Weights of a small transformer language model.
Size: vocabulary 2904, 5.47M parameters.
Architecture: RMSNorm before each block, rotary positions, biases, untied embeddings.
MLP neurons of a small language model. Each row is named by its layer, matrix (gate and up: input weights) and neuron, and shows model dimensions 16-111. Each number is 128 + 32 x the weight over its row's rms, rounded and kept within 0 to 255. Numbers have three digits each. A neuron's up and down rows have the sign that makes its largest values positive.
Before each neuron's rows, "fires in" lists the words (lower case) most often at its 100 highest values on Wikipedia text that the model never trained on.

fires in: "that", "both", "if", "whether", "each"
L3.gate464:137128130108142098121097115137189163097143105114181126181132168094165107118127129124154165091131117113133125128119174145096100135134160178119147130150080103103064146140142169144161198107152169142168114131149098119109138088161121184124121139101103123145145050145080105115178150143189116124
L3.up464:113075105126109147077160131093116158137094111115130133091078127120119073134147164097105119174133126103154092135117198102118145116104118139168161134124163128171070162117105143117134139124135159139115150092197113119092153143101133102132091144143152129152112086193137076081210091142118180157

fires in: "he", "she", "they", "him", "we", "shelter"
L2.gate587:111108150110154155180150118120125122140090109115136086164172150119158122143099133104148130152155059083156157154060140132119179182141160101096087146055166126168174129117112057096101127070154144131109101095112124177159127172135104095094155064078124112126103103202172124104135104057116168088
L2.up587:120136112150084151157152129167117155087176145141096102147028177118125084125077159080134159156088119164089138114102144133053150118134083173143174143113117148143111096081154092096079133121142135116143097215178093102114120043109111115140144115132148101142084100098113149140063107151123143145

fires in: "is", "his", "her", "their"
L3.gate435:087195154182189104138074162112141104096095159128106116156109123112136150168105146106121091113096154131124138175108127135054155161140139186165168095144217075169159141118177115151187127075105097097144130176153137115103101163082099149149089108185129055124145154110133117085079096145186137081
L3.up435:107161131110123115119119102085118112121128176126146197133156130104105151111098192102140147142125115132134105104137133154134167088131129184093146174148165080129104171140120081063130105068116130114150101143122159149164096094158116130152131148101096066112062142161098167137098109166095133093

fires in: "of", "to"
L5.gate80:117119145104147146126162105115133145097129104193172188131147159134115079125109076170149141121130114198133166116184111110143136123150105161096168144145107143087096095118124095148111058138166150145111151142170095133155140160099140121118105111191099094163030095144140131123115108081143181140
L5.up80:088121077122103138163091122133144125197127116164165091128108112138120152129110123057111120152152108115150135136093132138126105144148111196124097124133100096120153128113136122139089171152113110134141026118096123144062115100129129152097096071196134129179189105163131169107074096164102112088

fires in: "he", "who", "not"
L5.gate348:157148132129152127186129126140120092149078212206128113112143153087188068100103180151147121086133111050169120159120142171093124158121167146107159148159132105130104188082115118123127117109219154117179070130092130121113175062146142103124126145086113148146112085158171139109136114100163162117
L5.up348:100104129177063116151139181136136144106076092170151076134194083107149137179138060147129101138134121100135129091111152108113152125137120124146114081102126068227156141104101114130056146148138155180124130137134136108115104138116146130164114113097116168119110048155128143159142059103141119126

fires in: "that", "which", "to", "painter"
L3.gate28:142132168096180133102142095115142129107074141113113084090144146132186145108125126133127091113062160149156122138161140137157115160105073122106146148118045145180113108142165110109078181096157154146085147140090125150058145103088154138118167103146124142090089163169117110116207110135132140158
L3.up28:135195102179127148128182117167129073130046122057077108142117062097151122121156140110115078163118127078131101105166138136131117151138087077118173143115097122092103197147139107134140176076088147156169158144046096103159111138104145125128136154124120131076120153125071165151151127170123111047

fires in: "000", "billion", "million", "0", "females", "males"
L3.gate632:168080122104151129166061073152141179087180108141116019119117152130113103106130087121147114123090133121119149145091169122158098122142074163090079132111102153125125154102073134160092104137142132187073112162154082102171193160129180132110171163098083120137133146063060166171163107135103127124
L3.up632:096114211166078101148118085149145190089105109138114140126150142157111135142091138104149110141123157191107098090132116120120112091081112149163140136184157156141094116119117131102149149166089070134093195132120144083149133157127140141125096168100113138192091155129127083128194160146130151193

fires in: "not", "very", "its", "ultimately", "immediately", "more"
L2.gate570:107086155105112128120161116114112122135182074112105149158130069176103126072077154117071146082148167109132125107106139102062168123147119168075110109137133120100127170157128168158092138121140161150127123134095115174079147092109146091112114129133095108159140069104125143121100094087118137110
L2.up570:147090191139090168111153111176185133144094145125143136099122120092131084143111087158133133109120096129123089142110143085121139141139140121087114147114105153157147155124138077106188109094212067110153180054103091119168070089103163160100157110114153102125151134089132105170143137093110180118

fires in: "up", "over", "off", "to", "down", "upon"
L2.gate153:106090125090111146148116112093173084125166138132143163139097151101161118149122162167082109109118131141160087063095119068132157175053115139122077174139156088094082130137104203089159145156152143159069127173157153184081104120120069128134142176116113112086176146143134176138128114116113127119
L2.up153:128116116098076140126108229109123124146157126139214147072102167129110129088189149164109133122122145172094188148094153121118066104153103052098138113093131144165133091139105157141171103066162140143123167127125095131111100189104094146094145186110134135209159140155147125081165076141112092135

fires in: "when", "these", "however", "between", "both", "those"
L5.gate211:158172101149165056100049060122084173127156156100103115076065071175148138107165163157116158131097077122159145122111152120135077138124098147108075123094103063105117076135099154122130135088159156119138150116113116168075167113107126128123197043115147122093093107176116141170080096066111130139
L5.up211:162155085145140110107114048163162145179154174136121081071140158145140125143142130146145140107118092157158120149098127158158096164115047161104049089084132099107101148146175171088079082146142091160151160148131099147186129131118120170120071079050087160075093112064144166074101156143142170098

fires in: "live", "up", "down", "built", "lies"
L3.gate459:143145147087143114183113123091161127115145143164115101148118118073126069170106096186106149054145178123075100120103115086071148089152148135134091115156137131166162104105173107132163102153126137140091154118097123135137144152192130101160173180137116124116183163138140092123097163136158076124
L3.up459:143169173094150117104133078132209180133174158049074159107131130112161140180167100128179134113151160132140112147095133107147141158195135151117134155116079151166146158097114153149112118142092131111118160217088134138112163163044073034159099164104144096115158158105142105158147153109132085122

fires in: "i", "you", "we", "never", "ever", "s"
L3.gate157:053115142119123100147069128130153114103182104091171121115109176056076058124108146136104137144079121133054117179173085088104175105191071166170107106105138202169122116166077090142113121147133178123120183132096132154101142133107136163115095131089078115129131091159095118145128108135159153151
L3.up157:136092122141126103129108125177140124100126167083170098125117147089150128150127142136114177154135106149072077153169128100107140118153146160154050149122131166156051107128179114049076099118205160160116137064063063118191128114151115128168120154152069103171127121121144106135093123131140121117

fires in: "president", "director", "manager", "minister", "presidential", "professor"
L3.gate454:176136136098132123155104117085123133119129101159144080157151179087132152113090115138075146139208081094113101183114147139126131173122139079144101158158143125139152112211207120131127195135146075124087094177116131152093097139137160146168134138107116051109213123087107144174091146091075139121
L3.up454:152116079170138146091090115111116091122145129112152141120144167135124126114140138092129126105212125109087171097101142088145160120130139093122166103110149124097137136129223154153177173104074109112094115108198086124105084119156119132126153100153145133140122093188117185173124157157088180161

fires in: "is", "s", "to", "weiss"
L3.gate516:168174166213111133121135083062161091124139094165162114138187166109149127092162094126123155129134111143102124128164176134114166144132133108106078127191127187129128125159140157114145144112080126136136121124071143148150119137051084056058128105125068093158099111148135193160145104143094063141
L3.up516:177134100189138126131192100121108087137157064116101131163160128163128138093184092124122087151104069123078067148140134096084136069127111077103089122158123147128117143078106098157077189098120065161109160104106115158169115052137109073108088138099072064145134133147092223122185121138148073146

fires in: "also", "that", "website", "only", "each", "building"
L2.gate636:113136142134141123118181071113182138091146158093154117126176122154122062177139155195100144131132066118125127094137084132115107138151134180094105102130073109177097134129123153103170123082173122138122159132133148157122156153153116085129114151101130149158131093122138125157169138087150145154
L2.up636:133142146173078113095151110119145077129100152141146147183138112130130130139152105079160171087117141075092086059146117155133151107073073146148095125170123164133138152127131073055100138072142122130066125088136082129127103155084073118096157117103197115119117080168118182100175141112095134180